MLP neurons of a small language model. Each row is named by its layer, matrix (down: output weights) and neuron, and shows model dimensions 320-383. Each number is 50 + 10 x the weight over its row's rms, rounded and kept within 0 to 99. A neuron's up and down rows have the sign that makes its largest values positive.
After each neuron's rows, "fires before" lists the tokens most often just after its 100 highest values on Wikipedia text that the model never trained on. A number after a token or word is its count.

L13.down188:35 66 50 53 61 37 53 53 47 42 55 64 63 48 67 49 41 42 57 51 31 47 51 65 45 45 74 51 63 53 35 34 50 40 34 52 31 44 64 58 54 61 38 49 39 55 62 57 51 55 53 41 62 53 52 53 59 42 57 29 56 41 61 51
fires before: "ed" 17, "s" 13, "es" 13, " as" 10

L11.down498:42 53 48 48 57 41 54 57 52 43 52 42 49 41 53 30 58 53 30 49 62 36 54 51 44 45 53 57 45 61 49 50 65 39 77 59 59 34 49 38 42 35 37 38 56 47 31 46 49 64 49 40 50 62 48 44 61 37 54 47 59 54 59 42
fires before: " " 27, "2" 12, "1" 11, " May" 6, " July" 5

L9.down964:55 52 41 59 58 54 51 41 38 59 62 57 48 63 40 47 62 32 68 39 43 74 50 39 51 37 53 31 69 44 50 46 44 44 49 42 45 41 59 44 37 44 49 46 57 65 52 37 51 49 56 59 39 49 45 64 33 48 61 42 48 39 54 60
fires before: " " 44, " |" 9, " =" 4, ";" 4

L12.down784:51 70 44 41 62 42 46 71 65 46 39 40 43 56 59 57 35 49 48 34 45 58 58 58 46 51 52 51 53 62 52 36 53 39 42 46 51 57 54 51 54 55 50 32 48 52 42 28 40 49 54 43 57 21 48 25 40 52 30 52 44 52 55 51
fires before: " " 72, "2" 14, "1" 10

L13.down34:41 37 38 60 48 48 67 61 51 58 50 48 38 58 42 70 58 41 65 54 41 40 44 64 74 58 37 50 37 40 61 70 54 46 43 38 35 46 58 56 47 24 85 62 43 62 52 40 36 56 39 47 48 51 49 58 55 39 54 46 48 45 38 42
fires before: " " 34, "." 15, ")." 11, " |" 6, "," 5, "–" 4

L11.down282:60 66 61 65 59 49 66 50 53 35 58 42 47 67 50 43 46 63 60 53 51 41 43 58 42 41 68 57 54 40 22 59 62 59 70 38 45 57 49 64 51 59 43 58 51 43 39 44 48 45 47 37 62 50 50 69 60 29 42 27 42 40 37 44
fires before: "." 20, "," 13, " in" 13, " to" 6, " by" 5, " and" 4

L11.down900:44 38 50 51 53 46 65 54 42 49 57 40 45 44 78 38 35 40 54 44 51 65 57 70 26 59 59 65 56 56 43 65 53 46 56 49 35 55 40 44 57 59 35 47 67 50 65 50 54 39 60 49 50 37 48 53 54 59 41 55 48 48 46 60
fires before: " of" 33, " to" 13, " by" 4

L10.down682:45 56 53 38 47 57 41 63 63 51 42 79 50 43 55 42 37 58 51 55 39 32 53 54 50 73 74 50 55 63 54 58 49 48 46 58 47 62 49 57 36 55 48 47 57 48 68 61 57 46 51 35 57 56 50 45 52 66 48 47 58 56 57 47
fires before: "," 31, " the" 11, " it" 9, "The" 7, " he" 4

L13.down199:57 27 56 67 32 57 55 62 46 62 47 55 31 71 49 55 38 57 42 52 50 40 38 44 41 67 79 38 40 21 48 43 58 60 43 52 50 56 44 46 33 49 45 61 46 54 51 51 63 49 64 38 51 53 63 35 61 67 43 46 52 55 64 49
fires before: " that" 38, " \"" 13, "\n" 9, " the" 5, " it" 4

L12.down38:51 62 40 44 53 51 44 60 59 56 69 46 66 53 43 46 42 50 53 37 59 57 50 32 54 32 47 33 52 68 42 52 32 52 72 46 53 39 49 61 55 40 46 40 54 49 67 56 40 40 46 51 41 58 69 61 50 61 46 65 70 44 55 47
fires before: "1" 28, " " 20, "2" 18, "4" 5

L12.down560:56 51 55 52 47 44 45 37 55 63 57 35 42 51 52 53 47 58 68 40 43 32 47 44 36 62 55 45 55 41 57 43 38 42 48 38 47 47 51 66 42 53 62 55 60 49 40 48 51 41 62 43 35 54 40 47 53 48 65 37 44 39 48 61
fires before: " and" 41, "," 16

L2.down833:50 71 45 45 50 57 58 38 52 56 42 49 53 39 42 55 58 52 70 48 47 43 47 61 37 66 56 71 52 45 57 21 64 57 59 68 41 46 57 67 42 33 48 44 49 58 59 50 43 47 56 48 48 49 37 33 56 39 62 52 36 53 52 44
fires before: "-" 68, "\n" 14, "|" 6, " |" 4

L7.down666:55 56 49 68 64 52 53 47 47 41 55 48 48 45 55 63 40 42 56 47 41 54 34 63 39 72 43 58 38 56 50 42 60 64 52 61 63 27 69 60 37 57 56 37 22 58 48 64 64 34 52 41 73 63 33 43 71 70 46 46 49 40 35 50
fires before: "\n" 32, "|" 16, "-" 13, " |" 4

L10.down15:61 44 39 57 67 58 59 48 48 32 65 52 47 41 41 53 44 34 53 55 47 63 45 50 45 46 36 58 43 62 56 80 41 28 67 46 65 59 55 48 48 63 52 32 57 45 40 40 51 49 57 37 42 52 41 59 45 45 59 55 56 32 45 52
fires before: "0" 16, "1" 16, "8" 13, "9" 13, "5" 8, "2" 6

L13.down19:56 66 48 47 63 77 52 55 34 52 69 40 51 39 55 56 57 66 65 54 48 47 42 59 52 70 58 62 52 55 60 29 61 60 33 47 47 52 45 42 45 60 10 42 61 42 56 67 40 35 38 48 55 61 57 25 49 54 67 54 51 40 48 41
fires before: "-" 76, "\n" 20, " in" 4

L7.down752:50 51 47 54 46 63 51 58 49 37 61 68 57 49 53 41 59 52 50 59 55 53 42 54 51 60 43 59 46 53 38 56 41 40 50 54 58 54 53 52 43 56 62 32 51 45 55 44 66 39 58 44 70 62 64 57 47 52 54 48 64 45 61 58
fires before: "." 20, "3" 16, "4" 12, "9" 9, "6" 8, "2" 6

L10.down635:48 53 49 41 48 54 36 54 35 55 43 34 48 43 38 57 39 45 34 47 49 35 49 41 56 60 39 67 51 65 44 50 54 43 27 54 53 43 57 66 56 48 63 59 40 58 44 61 63 54 49 32 57 40 27 62 64 68 62 45 40 61 42 38
fires before: "1" 24, "0" 19, "2" 11, ":" 5, "3" 4

L13.down181:59 63 43 69 63 62 38 40 47 58 42 43 60 41 45 50 42 60 64 50 63 48 44 51 47 39 55 68 36 36 52 44 56 51 34 54 47 35 56 55 42 73 60 70 49 36 52 56 59 50 51 40 61 50 64 55 39 41 49 67 52 50 48 37
fires before: "7" 42, "8" 35, "6" 19, "9" 4

L13.down26:45 46 52 57 78 60 71 59 42 35 53 51 49 53 50 45 52 40 48 44 31 51 62 36 46 59 43 45 44 34 39 43 61 44 56 55 34 52 45 63 56 39 45 60 52 43 59 41 59 42 45 58 40 57 47 41 65 61 60 44 42 60 52 73
fires before: " " 25, " of" 21, "1" 9, "3" 5, "5" 4

L3.down14:51 51 43 44 45 78 32 51 62 36 46 48 39 57 50 34 43 59 40 37 43 50 29 46 47 40 57 37 39 60 54 46 37 51 38 53 45 53 58 55 33 42 57 43 39 37 46 50 47 65 60 50 39 49 60 41 41 53 54 64 43 51 22 65
fires before: "\n" 30, " The" 14, " He" 8, " In" 5

L11.down432:57 64 50 55 54 58 42 49 59 52 56 61 51 40 70 39 46 70 68 52 46 62 63 54 51 62 59 52 46 64 62 56 53 58 54 58 54 43 53 62 67 42 46 54 43 48 56 60 47 56 61 45 45 38 39 44 61 48 56 46 55 55 37 54
fires before: "\n" 19, "-" 16, "|" 14, " |" 12, " " 6, " =" 4

L11.down311:73 67 48 46 54 49 30 41 34 48 55 48 55 24 54 60 59 34 58 64 48 53 56 48 52 61 64 49 55 42 48 38 55 56 61 54 52 42 59 64 56 51 57 53 67 60 54 70 43 49 57 69 49 52 51 51 47 72 54 68 59 45 58 57
fires before: "ed" 17, "ing" 16, "y" 16, "ation" 6, "1" 5

L13.down115:61 57 56 57 66 57 65 61 55 52 51 53 41 46 51 54 60 50 34 52 69 40 30 37 50 44 42 56 69 64 41 52 56 36 41 56 34 53 55 58 50 59 36 55 52 47 53 60 46 61 41 56 38 54 45 66 51 58 51 45 49 47 59 46
fires before: "4" 71, "5" 15, "3" 5

L9.down620:52 50 49 42 57 57 32 63 47 39 37 54 69 53 51 40 44 57 55 46 50 54 59 46 54 41 42 62 56 43 56 60 60 36 50 41 38 55 57 28 55 54 52 61 48 65 42 47 51 52 64 27 46 49 47 53 36 43 36 47 38 62 54 38
fires before: "1" 38, "0" 17, "2" 13, "9" 5, " Party" 5

L11.down988:68 32 51 37 48 31 60 40 42 56 70 48 30 25 67 68 50 64 60 51 45 47 49 46 63 33 40 56 64 39 51 57 68 63 48 71 42 45 57 52 64 43 50 46 47 59 40 46 63 63 56 33 78 45 53 48 68 42 50 33 50 28 47 55
fires before: " |" 37, ":" 25, "(" 4, " of" 4

L12.down413:47 53 48 50 61 47 52 38 41 44 46 40 53 52 52 59 53 45 30 41 56 38 71 57 63 48 60 54 57 29 32 54 53 54 51 57 53 41 59 51 53 50 61 66 45 54 45 62 49 55 41 52 45 49 50 56 61 44 24 49 52 55 56 55
fires before: " of" 21, "." 15, " and" 7, " to" 7, "," 6, " in" 4

L13.down903:54 50 43 58 50 44 41 69 51 52 40 35 54 28 36 57 47 51 53 45 58 49 36 36 52 45 41 53 63 59 47 48 67 34 47 50 59 47 54 51 46 64 30 53 41 54 52 45 41 52 47 55 43 49 62 42 60 58 64 40 52 47 24 62
fires before: "8" 26, "6" 18, "9" 17, "7" 16, "2" 7

L10.down170:51 54 68 55 46 53 52 54 49 62 57 69 44 73 33 55 34 57 57 35 52 64 41 45 48 50 62 28 41 60 35 61 43 46 61 54 52 54 54 57 56 53 64 55 53 36 43 60 62 53 46 55 64 50 47 58 42 37 54 35 42 32 50 27
fires before: " in" 24, " by" 16, " to" 6, "ted" 4

L13.down276:59 54 59 42 49 48 51 61 49 52 65 61 35 57 52 37 43 48 58 63 63 49 64 61 47 42 36 69 34 41 56 63 44 43 47 52 54 44 62 26 44 53 40 62 51 57 62 32 29 44 49 39 40 53 54 44 72 60 47 50 70 54 60 41
fires before: "9" 28, "8" 21, "7" 16, "6" 5

L10.down399:46 56 55 37 33 44 48 38 48 69 60 60 51 33 50 59 66 52 43 43 54 58 52 45 45 38 43 52 30 62 51 64 72 62 55 50 39 45 54 47 50 52 50 46 51 72 59 34 44 34 55 42 47 47 51 54 51 42 65 42 52 53 39 60
fires before: " " 51, "\n" 12, " |" 11, " N" 6, " —" 4, "%" 4

L9.down779:26 44 57 48 38 48 38 62 45 36 58 48 57 28 56 45 67 35 38 42 49 58 61 54 50 56 36 39 38 50 54 43 53 34 43 54 51 51 51 49 44 33 50 57 49 62 56 53 51 53 69 46 28 35 47 54 53 34 39 50 52 49 44 51
fires before: "ed" 33, "ing" 24, " of" 7

L12.down533:52 36 29 45 52 56 51 54 58 35 48 59 59 43 33 31 53 51 58 42 55 57 57 42 58 46 57 56 42 56 64 37 23 45 43 48 62 72 55 31 55 52 51 41 50 59 43 29 49 35 47 63 47 51 44 67 45 62 45 44 57 53 43 48
fires before: "3" 13, "1" 13, "8" 12, "9" 11, "0" 11, "2" 10

L11.down441:52 45 60 40 39 50 55 51 41 52 27 63 52 57 43 59 55 37 50 35 54 62 69 43 51 42 47 59 58 54 54 43 36 42 63 49 63 57 50 47 30 39 43 36 36 41 49 41 56 35 47 61 41 44 74 43 66 53 32 28 46 63 62 44
fires before: "," 49, "2" 12, "1" 10

L9.down1006:56 50 38 42 50 42 41 45 27 38 68 68 29 59 67 51 53 47 63 27 48 50 49 69 39 51 59 45 24 52 48 52 41 50 45 37 53 62 58 58 66 38 69 52 39 48 61 47 57 33 47 51 44 52 54 57 40 43 65 54 51 64 52 52
fires before: " by" 44, " to" 12, " with" 10, " as" 10, " in" 8, " and" 5

L12.down12:51 33 53 50 54 44 35 46 40 71 41 51 51 50 46 55 58 43 49 45 37 72 44 57 64 45 52 59 51 55 51 60 50 39 56 50 47 30 59 58 50 44 57 52 57 51 65 44 28 45 63 46 52 55 40 38 50 53 61 41 41 50 50 50
fires before: ":" 43, " of" 8, " " 7, " |" 5

L11.down722:63 66 52 52 55 34 51 52 47 48 50 41 54 51 61 55 51 64 58 59 49 38 43 50 69 64 41 62 40 52 48 39 51 49 62 45 50 40 45 52 35 36 57 54 66 31 51 54 59 57 46 40 45 66 63 36 64 48 48 54 46 48 61 58
fires before: " " 21, "1" 19, "–" 12, " –" 8, "2" 6, "," 5

L11.down906:49 51 53 56 59 49 34 53 57 49 37 45 50 63 60 54 57 50 34 43 59 45 36 49 69 50 50 72 44 61 51 76 41 47 48 39 41 38 45 50 56 41 55 54 37 46 40 44 41 60 55 41 47 65 33 52 50 58 37 40 64 58 44 55
fires before: "9" 50, "8" 15, "1" 14, "2" 6, "7" 4, "4" 4

L12.down153:52 47 59 37 51 41 42 48 59 36 62 52 53 68 48 36 55 33 55 37 43 57 38 67 63 40 47 37 20 53 31 52 31 51 62 60 55 52 63 63 60 49 58 39 50 59 50 57 39 51 46 51 67 61 49 61 35 61 59 54 51 33 51 56
fires before: "1" 39, "0" 35, "2" 13, " of" 4

L12.down324:48 51 46 49 67 53 63 54 45 63 48 37 52 48 63 29 35 54 54 60 39 38 54 55 40 40 59 51 44 46 62 51 63 51 61 36 52 60 32 81 58 59 49 56 58 57 42 47 55 23 70 31 49 50 42 67 65 48 48 40 61 58 44 56
fires before: " of" 62, " and" 4

L9.down681:63 49 41 54 35 28 68 44 47 48 73 69 45 52 54 49 60 39 61 32 64 46 51 34 43 28 45 39 33 41 48 50 45 44 40 54 49 66 64 47 48 47 68 43 45 64 48 49 39 55 82 45 53 36 55 63 50 59 48 51 48 63 39 74
fires before: " by" 44, " in" 10, " to" 6, " and" 4

L12.down846:46 47 55 37 40 47 56 55 37 54 45 54 49 51 52 50 59 53 52 58 46 66 68 65 46 60 50 48 49 49 58 58 64 40 49 48 55 62 69 48 37 61 48 43 48 32 55 52 46 57 58 39 59 44 43 56 58 44 46 64 34 50 40 54
fires before: "5" 16, "4" 13, "3" 13, "8" 9, "2" 9

L9.down43:62 66 59 61 53 61 43 57 65 49 53 46 52 41 31 59 41 78 69 66 52 36 54 40 43 46 54 57 74 21 58 45 69 74 43 53 52 71 55 48 37 67 45 52 46 66 60 41 61 37 48 32 46 54 43 43 60 60 39 48 44 23 45 52
fires before: "." 24, "," 15, " in" 8, " of" 8, " (" 5, " and" 4

L11.down886:52 34 29 60 44 54 49 53 44 79 70 49 42 35 55 70 44 67 52 46 50 50 61 56 55 58 49 58 32 47 39 41 66 37 55 57 55 50 62 70 41 62 66 55 58 51 69 51 42 54 55 64 73 32 53 43 54 52 44 51 59 53 50 54
fires before: " |" 51, "\n" 20, ":" 6, " ID" 4

L12.down936:58 55 46 58 62 48 35 45 54 47 51 43 52 42 32 51 51 55 52 34 58 49 42 41 47 48 40 29 36 61 65 47 39 45 68 40 62 45 62 46 43 42 58 56 48 45 59 50 43 57 62 48 62 50 61 56 41 51 64 37 57 33 36 47
fires before: "9" 19, "1" 18, "2" 13, " the" 8

L10.down780:52 44 54 42 32 47 63 55 46 50 50 47 54 44 55 32 49 47 53 68 42 51 49 54 48 57 70 50 55 63 46 56 47 48 45 60 42 53 34 51 51 71 44 50 51 49 48 46 43 59 57 42 42 63 43 27 51 55 51 58 52 56 44 35
fires before: " the" 26, " it" 14, " him" 5, " a" 5

L13.down379:47 57 42 45 72 61 43 52 66 42 42 61 52 55 53 63 40 48 52 58 61 63 61 41 33 57 30 65 20 44 70 70 33 46 53 61 46 50 36 50 46 41 45 60 73 63 35 28 36 48 58 36 62 58 47 56 41 55 49 36 47 41 61 47
fires before: "2" 46, "6" 17, "5" 11, "4" 11

L9.down349:45 48 46 66 43 50 49 59 52 55 47 28 44 50 40 49 49 53 49 60 51 48 40 45 52 44 57 46 68 42 58 53 61 26 69 58 35 51 46 51 39 40 41 39 43 58 71 54 50 44 29 41 44 47 54 41 56 58 41 48 43 36 46 44
fires before: " of" 23, " a" 20, " an" 10, " the" 6, " was" 6, "." 5

L10.down368:40 54 67 60 61 51 47 59 37 45 50 47 60 41 43 49 53 44 50 42 42 59 58 63 40 58 67 53 47 37 47 30 48 41 31 50 48 50 63 69 49 52 57 59 42 53 39 46 69 58 38 30 48 71 55 39 29 38 37 54 61 54 49 36
fires before: "ed" 38, "ing" 18, "s" 6, "es" 6

L11.down473:62 59 63 59 41 70 54 53 54 41 52 57 47 52 39 34 35 48 33 60 60 51 52 48 51 28 33 58 45 46 43 55 52 47 52 46 56 40 62 29 50 53 46 54 62 68 48 66 66 47 30 69 51 68 50 40 64 50 64 37 45 45 49 59
fires before: "," 37, "0" 12, "3" 10, "7" 6, "5" 6, "6" 5

L13.down505:54 17 51 76 42 50 59 61 57 38 42 31 41 45 60 59 66 47 37 49 42 45 52 48 58 46 54 64 66 58 41 49 51 41 43 48 70 71 66 38 42 56 45 35 45 50 52 35 57 42 64 46 27 39 50 57 59 61 52 21 38 46 43 53
fires before: "9" 84

L13.down1005:44 44 52 45 57 40 56 26 28 52 34 55 48 64 42 59 61 64 47 50 58 46 63 75 41 53 43 46 42 39 46 64 46 50 62 45 56 62 55 47 42 51 35 57 41 43 36 57 49 44 51 48 54 47 69 30 44 36 60 62 41 54 45 59
fires before: "6" 21, "0" 18, "8" 18, "9" 18, "2" 10, "5" 9

L12.down813:64 66 41 43 75 56 47 73 47 45 50 51 52 55 62 50 69 48 36 62 52 42 37 46 63 55 43 57 61 59 47 64 58 39 39 39 43 53 56 52 57 45 60 41 44 43 54 46 47 42 38 54 39 70 36 69 46 60 32 52 43 43 60 56
fires before: "8" 35, "5" 32, "7" 17, "4" 7, "9" 4

L9.down477:43 54 42 51 45 58 56 63 48 68 54 53 71 38 41 61 55 50 57 65 45 59 56 57 54 56 38 54 65 54 60 33 57 52 47 52 38 47 48 52 64 57 54 46 32 21 43 38 53 43 48 47 56 33 71 55 63 41 61 48 50 40 29 46
fires before: " a" 22, "\n" 22, " the" 8, " an" 8

L10.down832:58 63 42 55 53 50 32 64 43 42 50 64 51 71 44 29 55 69 62 46 37 62 50 70 38 47 55 51 34 53 37 55 60 43 49 55 47 65 27 44 48 54 54 61 37 74 64 43 52 54 62 64 57 41 39 54 52 36 55 56 39 48 40 57
fires before: " to" 37, "-" 13, " as" 6, "\n" 5, "." 4

L12.down408:56 45 33 55 35 65 70 23 46 48 62 58 44 49 44 35 39 50 62 52 72 52 63 46 61 45 42 54 66 42 45 21 60 50 49 53 50 43 50 35 57 34 40 51 49 51 36 66 55 50 56 47 56 34 51 32 47 45 52 61 35 53 50 39
fires before: " of" 39, " to" 6, "-" 6, " University" 5, " |" 5, "," 5

L7.down424:31 60 48 29 49 60 42 59 41 59 50 57 47 43 52 59 56 44 45 36 22 66 69 37 51 59 36 42 58 44 48 46 40 46 71 65 52 46 53 61 38 47 37 32 53 46 45 68 39 52 34 58 53 39 54 49 55 53 54 50 46 59 59 52
fires before: "1" 25, "2" 22, ":" 11, "present" 5

L7.down135:55 62 52 40 51 70 65 68 64 40 45 57 30 46 57 70 59 46 56 60 57 59 42 43 59 40 46 56 50 49 47 56 64 24 53 57 48 53 54 49 47 51 52 38 35 50 37 54 51 49 43 39 46 39 42 63 42 58 46 78 56 39 59 57
fires before: "N" 16, "1" 14, "W" 10, "E" 7, "8" 6, "5" 4

L13.down162:62 62 62 66 46 59 36 65 51 38 51 47 43 33 56 64 45 34 60 41 37 63 49 62 52 43 37 55 40 52 63 39 47 56 47 46 56 57 63 25 42 42 47 60 54 52 67 41 49 52 62 32 57 58 31 58 47 60 37 42 28 57 72 39
fires before: "8" 84, "9" 10

L10.down648:57 46 54 40 41 50 56 48 33 58 44 48 44 50 76 24 48 62 38 56 53 46 42 53 26 52 37 54 42 39 43 42 38 46 49 41 53 43 65 53 50 63 51 58 39 53 50 63 50 51 37 67 49 64 68 46 53 60 58 50 48 45 27 54
fires before: "0" 43, "4" 9, "8" 9, "1" 7, "5" 5, "2" 5

L11.down793:73 42 52 52 53 45 34 31 37 59 43 46 47 47 68 61 41 69 34 35 44 50 59 71 31 55 45 63 48 41 40 59 51 48 54 55 50 46 53 61 55 31 42 53 64 45 50 67 48 51 48 54 48 36 56 58 64 52 57 51 49 66 55 40
fires before: "0" 34, "1" 20, "9" 14, "2" 12, "8" 4

L9.down761:38 52 51 50 49 50 38 67 31 46 56 64 50 44 46 48 51 48 32 56 45 49 58 56 35 65 54 48 46 57 57 22 47 67 59 66 33 29 54 61 53 52 46 51 58 57 42 55 31 34 58 64 54 39 41 59 58 41 44 58 55 50 47 55
fires before: "ed" 21, "ing" 15, "ment" 14, "ation" 12

L13.down595:60 47 60 62 40 68 58 37 46 38 36 50 43 59 50 46 38 41 56 62 52 40 45 57 58 36 26 55 57 58 69 57 59 49 50 58 46 55 54 48 41 45 42 61 39 28 60 55 39 54 53 49 49 47 40 41 65 59 59 42 46 50 36 65
fires before: "4" 35, "6" 23, "2" 8, " March" 6

L7.down855:60 55 53 51 46 71 58 60 62 57 51 46 43 42 60 36 46 43 62 61 33 50 63 44 54 39 51 51 62 62 55 31 47 50 55 27 58 55 61 45 52 48 49 38 57 51 53 41 47 54 56 67 47 46 61 45 46 44 62 45 44 45 44 50
fires before: "\n" 97

L13.down732:60 45 48 56 52 54 31 42 52 54 53 50 47 41 35 48 42 44 62 61 65 59 66 62 57 50 54 43 63 50 51 61 43 57 38 66 63 52 75 54 61 58 35 59 62 40 37 41 73 58 48 52 48 68 39 79 44 46 56 65 56 57 58 57
fires before: "y" 26, "es" 7, "8" 5, "7" 5, "ey" 4, "et" 4

L13.down1004:34 46 58 40 45 40 56 49 64 39 43 47 56 58 37 60 38 55 64 53 46 52 52 58 30 43 35 55 54 51 56 60 41 19 41 46 51 52 55 39 51 48 49 62 41 52 44 49 37 70 54 39 45 50 53 41 49 60 66 50 54 38 31 41
fires before: "5" 24, "3" 22, "4" 17, "6" 15, "7" 9, "2" 6

L13.down722:43 68 57 57 49 61 52 62 50 47 56 25 39 56 45 45 41 53 41 68 47 41 54 52 36 59 33 57 49 46 58 47 48 42 47 52 40 43 52 61 59 52 48 63 50 52 55 55 68 49 49 68 58 58 50 48 63 69 64 52 43 51 23 60
fires before: "1" 14, "4" 12, "6" 12, "9" 11, "7" 11, "3" 9

L10.down820:47 33 52 34 59 48 51 48 45 59 44 57 42 33 50 35 44 43 59 43 56 52 44 51 47 56 55 34 56 52 37 46 57 68 52 55 31 35 54 45 27 62 45 64 50 59 52 56 60 42 54 38 52 56 41 35 48 58 56 46 61 51 70 36
fires before: "," 46, " the" 6, " it" 4, " they" 4, " and" 4

L11.down656:42 50 46 54 40 42 35 52 26 49 60 55 52 37 42 51 40 66 43 62 33 44 53 56 47 40 37 52 56 46 49 51 68 48 55 43 48 41 53 55 54 57 45 49 47 57 48 28 45 60 44 42 52 59 59 50 64 63 30 57 55 45 34 50
fires before: ":" 45, "\n" 14, " |" 5, "==" 4, " (" 4

L11.down414:57 41 42 60 51 55 30 56 47 44 49 50 40 54 50 57 30 54 47 65 33 58 53 66 62 53 58 51 59 60 45 40 52 46 49 39 41 50 55 53 52 37 31 46 46 36 49 51 60 47 54 41 51 41 48 42 53 45 56 49 68 47 57 64
fires before: "-" 62, "\n" 25

L11.down905:34 42 64 45 45 43 48 54 46 58 56 54 48 34 39 36 46 37 66 44 58 49 54 47 48 51 57 35 56 51 31 38 48 56 51 54 53 41 65 49 35 56 56 59 34 60 62 63 52 60 56 52 48 34 46 51 56 57 74 50 56 56 41 49
fires before: " he" 31, "," 23, " the" 9, " she" 8, " they" 4

L10.down17:56 33 58 44 55 45 42 37 45 46 40 42 64 41 46 61 32 44 58 37 42 61 62 51 52 45 50 55 56 57 65 54 49 56 58 38 52 34 46 66 52 60 53 54 34 42 58 46 57 34 60 31 57 49 39 72 52 41 66 50 49 58 42 53
fires before: " " 71, " |" 8

L11.down892:56 47 40 55 56 63 45 45 44 59 60 52 65 43 40 39 53 48 44 45 56 31 36 53 51 56 32 52 26 63 41 36 53 66 62 52 48 38 46 60 46 47 42 44 51 40 31 63 38 52 52 40 54 57 51 33 56 42 49 65 43 60 46 55
fires before: "1" 36, "2" 20, " the" 11, "3" 6

L11.down747:49 35 61 49 49 42 60 50 52 56 62 54 55 50 67 43 41 39 46 44 56 39 36 48 50 54 64 43 67 60 29 56 41 58 44 52 44 38 60 51 55 51 54 50 49 56 47 57 56 46 46 26 56 51 46 41 43 64 48 50 58 61 68 50
fires before: "," 70, " the" 7

L12.down757:45 53 48 53 56 56 56 39 52 31 35 47 50 51 52 57 50 63 57 53 40 62 54 63 47 57 55 56 60 51 43 56 47 45 55 67 27 37 39 49 42 53 46 54 56 37 68 41 71 42 56 55 26 42 47 40 40 62 37 72 36 49 58 49
fires before: " to" 51, " of" 16, "ly" 4

L10.down664:54 52 37 60 51 40 53 47 45 44 36 36 53 43 43 59 53 63 51 58 47 60 58 53 63 43 41 43 61 56 47 57 53 63 35 46 39 49 50 64 49 41 58 65 43 34 61 65 55 58 43 62 41 43 37 28 58 35 42 66 30 49 54 61
fires before: ":" 42, "." 13, "==" 7, " in" 4

L13.down30:49 53 42 45 49 55 55 49 53 55 52 54 54 46 40 43 45 52 44 68 35 54 58 52 57 64 76 38 54 72 43 35 57 63 55 46 49 62 53 56 52 35 65 53 47 48 45 46 47 46 52 59 46 37 53 45 58 43 59 52 44 44 50 50
fires before: "-" 64, "\n" 17, " born" 11

L7.down374:67 66 57 36 49 43 28 52 43 55 43 42 43 69 26 45 63 36 55 39 51 55 48 45 56 65 42 46 55 46 59 68 33 61 51 57 55 46 57 53 69 59 57 51 50 51 58 34 64 54 42 59 63 63 43 40 48 58 55 59 48 46 37 56
fires before: " " 47, "0" 20, " |" 5, "1" 4

L9.down387:53 38 68 59 34 51 60 52 42 46 45 42 44 56 48 48 39 49 50 36 52 55 58 69 47 49 70 45 61 43 65 60 55 59 42 39 62 51 56 45 62 35 59 39 68 38 57 45 40 45 60 35 48 30 64 57 55 55 63 84 66 33 60 47
fires before: " of" 29, "." 14, "," 7, " in" 6, " and" 4, " from" 4

L13.down565:52 39 52 36 45 55 36 40 59 53 44 42 35 53 59 55 56 44 71 59 52 52 35 56 34 51 51 59 41 45 48 42 38 42 48 57 63 72 55 51 40 61 58 48 55 61 27 53 62 35 58 61 38 73 35 64 50 37 56 45 41 41 51 56
fires before: "." 28, "," 15, " in" 9, " when" 4

L10.down511:49 54 46 44 52 61 43 61 60 50 49 56 31 53 64 39 44 50 59 58 33 34 51 50 50 49 66 60 44 48 62 47 55 52 65 46 52 54 80 50 43 46 59 44 29 54 43 55 49 63 67 48 42 46 44 55 48 49 55 47 44 39 70 49
fires before: "\n" 32, " The" 12, " He" 5, " In" 4